Weights of a small GPT-style language model, trained from scratch on English Wikipedia: 7 heads of 64 (1 for keys and values), 6865 steps.
MLP neurons of a small language model. Each row is named by its layer, matrix (gate and up: input weights) and neuron, and shows model dimensions 240-367. Each number is 50 + 12 x the weight over its row's rms, rounded and kept within 0 to 99. A neuron's up and down rows have the sign that makes its largest values positive.
After each neuron's rows, "fires on" lists the tokens most often at its 100 highest values on Wikipedia text that the model never trained on.

L5.gate571:47 36 43 37 49 59 55 52 49 39 57 46 61 15 44 41 56 52 47 51 60 58 68 52 54 54 46 61 80 43 34 41 44 59 57 64 70 59 41 51 58 46 63 71 84 43 44 69 58 74 60 53 30 56 40 47 67 68 21 58 36 58 43 55 54 39 49 41 40 37 26 33 38 54 42 59 55 37 49 47 48 57 32 37 38 61 39 29 58 55 58 61 62 43 48 51 37 47 59 66 66 61 53 58 49 59 58 52 49 42 29 64 57 47 42 49 61 43 66 42 40 56 70 38 31 29 52 39
L5.up571:59 72 45 53 41 38 39 47 50 46 42 70 72 50 69 38 50 51 32 88 63 65 45 48 37 41 39 74 57 48 50 57 83 43 55 37 57 46 72 46 46 37 58 45 61 44 54 48 42 37 46 51 59 78 48 59 67 64 50 31 45 67 43 50 50 72 57 40 40 29 39 52 45 30 36 41 55 55 61 57 64 47 50 49 41 53 38 61 61 32 59 63 41 53 40 65 23 40 62 53 79 45 59 37 47 57 55 50 37 63 50 53 58 48 50 64 57 45 50 46 62 55 66 71 46 38 64 26
fires on: "ir", "s", "at", "it"

L15.gate158:54 43 52 42 48 43 66 36 40 41 44 52 35 56 22 74 34 45 55 50 47 36 46 32 32 49 35 23 34 52 56 46 58 34 38 27 43 64 32 30 47 60 48 55 59 57 36 45 50 37 55 54 56 47 32 46 39 40 54 43 53 70 50 34 51 54 47 77 58 53 39 71 77 44 39 38 48 48 63 59 64 58 58 53 62 72 46 52 57 48 68 45 52 28 55 73 46 51 32 44 67 20 34 64 49 58 40 74 52 47 54 50 52 61 71 54 34 39 52 51 62 58 43 51 57 61 45 34
L15.up158:53 56 48 23 42 59 52 52 38 62 34 58 50 37 41 36 70 47 35 64 47 19 42 43 46 34 36 15 51 44 46 74 52 28 33 52 43 69 61 52 55 54 64 61 49 47 53 53 49 44 63 54 62 45 43 43 45 52 49 51 21 61 59 46 76 57 53 46 71 44 20 44 42 37 29 35 58 51 66 32 51 42 72 65 40 68 70 51 43 43 27 57 59 35 26 58 46 59 54 49 54 35 43 64 48 57 52 68 39 57 34 45 51 58 55 42 64 40 61 46 50 37 63 52 53 46 61 48
fires on: ",", ";"

L8.gate485:60 61 49 55 48 31 42 44 45 40 48 63 49 71 48 44 54 54 42 56 37 61 45 56 72 34 62 59 57 52 38 63 57 52 53 49 29 38 48 55 62 45 53 70 22 62 37 44 34 37 33 50 53 57 30 24 41 39 40 53 55 47 40 53 39 64 57 59 55 53 41 54 36 29 55 56 40 72 57 45 50 61 62 69 85 20 34 55 70 54 59 59 36 41 28 30 64 44 62 58 54 65 43 64 54 63 67 55 40 59 54 50 35 53 51 33 62 45 45 44 62 35 46 38 30 37 63 69
L8.up485:80 46 55 46 40 42 36 47 37 34 71 71 52 34 53 37 54 65 73 37 49 67 50 47 42 49 50 56 42 39 71 46 38 59 64 55 34 54 51 60 54 41 59 64 48 53 53 58 54 76 33 35 54 62 37 56 50 43 38 28 60 45 56 43 50 65 63 43 39 45 38 49 69 43 50 46 67 51 71 52 46 57 70 65 65 30 56 57 60 55 33 63 76 40 45 48 46 59 38 44 53 63 50 56 37 46 47 48 49 43 23 47 45 58 48 39 71 38 50 52 46 49 74 43 40 58 51 51
fires on: "on", "all", " current", "re", "son"

L20.gate446:31 30 38 44 50 50 57 47 65 65 24 67 62 45 47 65 57 45 34 77 48 47 69 36 51 54 40 50 51 53 47 73 43 50 66 60 54 58 57 40 83 61 28 44 46 27 39 47 33 43 62 43 57 62 40 54 61 48 54 54 49 62 56 58 38 25 54 42 52 46 47 51 62 64 31 44 56 67 58 40 46 82 60 61 48 38 30 51 48 67 54 48 48 66 43 29 47 49 40 40 48 66 63 52 68 48 66 42 45 31 44 39 59 54 45 46 44 34 61 54 39 50 59 54 46 50 70 41
L20.up446:47 44 44 59 64 50 50 55 23 58 69 51 66 49 51 72 42 56 39 57 53 71 40 46 36 60 44 47 50 42 33 55 56 41 63 51 31 77 45 65 41 46 59 59 68 37 50 61 62 60 44 45 65 56 69 44 61 60 56 49 53 63 46 46 39 40 26 55 79 47 29 51 26 61 45 59 62 60 56 45 66 44 46 68 55 55 45 50 61 56 50 52 62 74 27 45 60 65 45 48 76 59 51 42 31 35 57 32 41 32 32 65 39 56 58 48 28 48 54 48 72 62 59 47 55 48 48 55
fires on: " was", " had", " is", "s"

L13.gate258:33 43 63 50 44 57 45 55 65 47 30 59 45 40 67 72 65 64 19 76 72 61 62 48 61 40 27 55 40 52 56 55 37 61 45 53 49 56 43 53 58 54 40 67 75 63 50 49 33 60 65 35 55 60 58 61 61 57 17 64 46 62 52 55 60 37 35 41 65 65 41 56 54 61 51 45 37 46 67 46 61 82 64 39 53 52 58 62 62 56 45 64 51 48 55 53 52 50 54 61 77 68 37 44 46 35 62 48 53 61 36 52 67 48 46 35 63 49 49 50 43 54 55 60 49 46 53 50
L13.up258:48 31 53 51 58 56 49 40 73 59 53 47 39 37 48 44 49 46 44 79 56 56 40 48 55 64 37 66 46 54 50 42 43 54 52 54 35 72 58 59 32 52 62 43 52 38 34 09 48 90 62 81 42 64 57 61 43 55 38 54 32 47 31 36 59 48 44 60 35 45 43 39 58 50 44 54 56 56 41 31 51 52 54 67 51 35 55 62 33 40 57 53 42 49 53 56 27 72 69 49 56 56 48 54 46 50 83 52 50 61 58 58 32 66 39 69 42 68 37 44 54 64 50 48 44 42 55 42
fires on: " the", "s", "ing"

L8.gate272:23 63 39 56 39 40 55 58 46 46 47 64 48 48 61 70 69 42 47 66 62 51 58 54 61 52 37 62 71 49 54 64 51 85 53 53 60 65 36 52 67 68 55 51 64 42 42 47 33 60 47 42 67 72 57 52 53 54 46 56 40 56 42 64 51 80 14 32 39 35 39 46 57 48 53 57 48 45 57 45 71 36 64 48 50 45 51 56 43 41 42 58 69 46 38 42 56 72 55 55 65 50 68 58 55 64 73 67 37 46 60 36 56 71 54 40 52 40 53 26 55 51 68 55 70 40 39 63
L8.up272:38 45 61 69 44 69 60 50 55 69 71 63 46 38 44 68 70 57 43 65 40 46 29 49 50 55 67 62 52 56 51 71 52 56 57 41 50 47 56 50 48 50 34 43 61 53 26 47 44 64 46 59 40 18 47 48 57 28 47 52 51 74 63 56 44 46 52 58 53 66 62 73 58 57 49 28 35 48 45 36 58 47 49 80 62 39 42 79 48 45 68 58 43 60 47 49 42 56 52 58 36 80 48 44 49 36 55 56 41 51 45 62 41 50 57 52 60 43 34 56 34 73 64 60 51 50 41 60
fires on: "ed", "at", "ent", "s", "L", "pt"

L4.gate161:54 44 84 34 39 38 43 53 53 54 55 47 33 44 50 50 51 62 20 64 52 41 81 60 54 67 62 66 45 44 65 51 41 52 27 46 45 46 36 44 49 42 63 64 27 38 42 41 50 62 62 37 52 40 41 70 50 49 43 51 60 40 61 57 44 41 59 48 53 24 37 64 47 43 10 44 58 56 44 47 34 66 60 44 35 48 40 62 49 66 53 44 56 49 50 70 45 38 64 58 54 46 43 53 40 27 61 60 70 54 34 46 55 46 51 28 56 54 48 63 44 41 61 37 53 34 54 36
L4.up161:27 33 41 56 58 68 30 55 48 54 52 41 22 40 49 41 43 56 70 66 53 65 45 28 60 46 37 54 43 59 59 60 34 50 51 34 60 63 50 56 49 26 50 55 58 44 54 65 50 41 45 45 54 44 47 56 54 40 53 49 32 27 44 60 46 51 60 20 41 52 55 70 55 42 48 46 42 75 49 21 48 54 55 74 65 45 49 38 38 48 61 48 34 65 66 42 60 63 73 43 51 67 71 61 21 51 49 62 69 37 55 43 39 49 68 61 46 63 47 44 52 25 31 40 48 48 73 59
fires on: "au", " located", " held", "mon", "s", " published"

L6.gate10:38 62 65 56 50 45 53 56 74 45 52 42 48 47 52 52 68 41 52 30 45 40 49 39 49 46 53 43 67 58 46 48 36 30 51 47 51 64 45 70 41 54 53 18 55 41 53 59 58 38 33 46 61 39 49 45 63 47 56 43 51 37 39 52 66 46 78 66 36 65 55 53 65 66 46 38 48 23 50 27 61 44 52 49 48 58 52 47 24 46 55 33 53 55 40 47 44 62 50 35 36 46 59 30 58 38 52 22 49 56 63 48 49 43 64 66 54 48 57 42 62 64 48 43 40 51 67 73
L6.up10:60 67 63 74 51 39 50 56 30 45 64 62 44 51 38 41 61 42 47 31 44 39 28 61 51 59 60 48 41 69 58 48 63 40 53 55 55 52 73 45 53 52 61 52 60 32 63 55 56 52 33 63 30 63 68 61 42 47 31 70 63 29 45 65 41 45 45 68 52 49 52 43 44 41 67 34 39 67 60 61 58 48 38 40 40 56 65 34 48 45 34 28 58 53 37 58 59 60 64 59 28 36 57 56 48 58 49 66 49 54 58 58 60 38 49 40 65 37 38 39 39 41 44 42 54 12 82 39
fires on: "tra", "n", "tro", "t", "in"

L7.gate146:38 44 44 38 50 53 54 52 51 53 59 45 43 60 37 81 47 47 63 47 42 30 36 33 48 45 45 31 49 60 56 52 50 54 55 61 51 43 39 65 53 49 55 39 58 44 50 54 44 25 33 38 55 43 43 48 45 53 53 72 46 56 63 51 43 77 42 50 40 66 50 68 57 46 47 55 48 46 57 39 53 42 64 54 61 72 40 30 71 43 36 49 51 37 51 53 66 63 44 53 75 39 60 54 71 70 50 56 47 65 56 77 48 57 51 33 36 69 40 34 71 51 45 59 57 64 54 49
L7.up146:33 54 48 44 41 55 53 36 69 22 73 52 44 50 67 63 48 47 54 50 46 26 38 50 43 48 43 37 37 49 51 49 43 42 58 35 27 59 28 48 61 69 54 45 36 41 34 59 30 29 37 43 47 40 50 45 55 65 59 49 39 48 45 55 54 50 51 47 72 47 45 42 53 38 41 63 62 58 46 54 44 32 30 50 61 46 33 56 63 40 58 41 65 33 70 76 62 60 49 38 56 45 49 54 63 37 36 52 45 67 51 54 47 61 77 59 64 46 32 48 58 43 54 44 46 40 58 46
fires on: ",", "),"

L9.gate182:42 51 40 31 49 70 67 72 58 61 36 34 53 56 50 83 61 28 50 28 65 31 41 39 51 44 57 56 43 42 48 60 55 55 67 41 44 33 43 19 36 55 67 46 41 59 43 52 31 38 67 46 80 36 40 42 36 66 43 76 56 62 66 54 58 44 42 29 63 37 34 67 54 47 54 50 87 42 62 57 55 45 57 42 65 47 55 55 57 55 47 53 38 34 70 46 58 16 49 51 42 40 58 64 36 61 29 63 65 83 67 60 58 52 37 46 45 55 58 18 49 77 61 54 60 40 47 47
L9.up182:18 42 48 44 67 28 83 42 55 48 51 59 52 79 39 71 65 21 60 44 56 31 60 59 57 41 61 53 55 56 47 70 17 54 41 53 59 63 43 45 51 58 26 28 64 43 38 58 64 42 42 57 61 72 58 36 56 35 86 68 52 44 71 39 27 56 40 62 49 49 41 57 34 55 43 52 32 70 46 45 40 48 51 66 44 59 55 56 42 49 44 35 63 44 53 48 48 37 31 47 60 40 63 68 53 61 43 41 55 52 77 62 49 65 72 43 65 49 32 54 53 51 45 51 60 65 48 66
fires on: ",", "),", "at"

L17.gate193:43 33 51 46 55 62 62 58 48 53 47 33 46 46 50 60 37 43 87 55 25 57 52 59 77 25 52 68 53 42 46 52 60 54 41 56 42 56 34 50 26 53 53 53 70 67 54 50 25 29 53 63 48 60 53 38 45 56 60 50 42 47 39 62 71 21 46 55 69 42 63 53 44 48 57 52 49 33 37 55 46 66 74 35 28 85 45 52 65 41 47 58 55 64 52 53 28 48 44 38 43 64 45 64 58 50 60 36 54 65 57 45 55 29 32 33 36 58 52 57 65 45 52 69 40 33 44 70
L17.up193:30 38 37 51 54 44 40 79 41 46 50 62 47 22 50 69 43 32 67 57 33 49 48 72 33 56 48 37 39 24 46 32 52 52 31 38 53 61 34 39 47 52 59 47 47 49 63 37 57 27 41 58 49 54 41 74 63 61 53 42 41 30 40 53 57 66 65 55 33 44 31 44 29 62 37 65 54 65 50 53 48 57 70 47 55 56 67 49 58 57 25 71 51 39 52 58 42 47 37 38 56 65 57 47 34 41 52 56 45 51 49 40 25 44 59 47 59 48 55 63 42 42 39 58 42 51 38 58
fires on: "s", " La", "au", "os", " mi"

L15.gate234:60 68 66 41 40 43 38 42 62 43 69 52 34 55 47 45 48 54 37 67 57 50 59 37 52 41 23 48 54 55 43 37 43 55 61 59 42 66 43 62 44 35 75 73 35 58 58 52 58 60 41 35 51 50 53 42 38 51 69 47 38 49 68 52 63 51 47 45 41 44 62 47 39 60 53 45 43 62 54 49 45 81 56 57 55 62 72 59 47 55 50 39 57 36 75 56 69 56 43 52 46 56 50 44 41 50 37 57 62 48 54 49 71 59 50 32 51 76 44 51 47 54 58 63 43 64 55 30
L15.up234:32 35 42 49 53 60 44 30 54 61 53 25 42 37 44 62 50 46 60 33 42 46 66 63 51 48 48 56 57 34 57 33 42 30 70 48 47 37 40 44 58 35 43 45 49 57 59 25 52 45 68 69 56 44 42 50 46 63 42 55 57 55 48 41 45 55 47 36 55 24 52 42 59 49 59 77 57 57 49 36 28 55 60 54 63 57 47 64 28 33 40 59 58 37 65 43 63 78 47 54 49 45 84 50 57 43 50 49 49 56 50 58 59 62 40 74 54 49 59 65 42 63 48 38 41 63 51 43
fires on: "s", "ter", "leg", "ber", "tic", "'"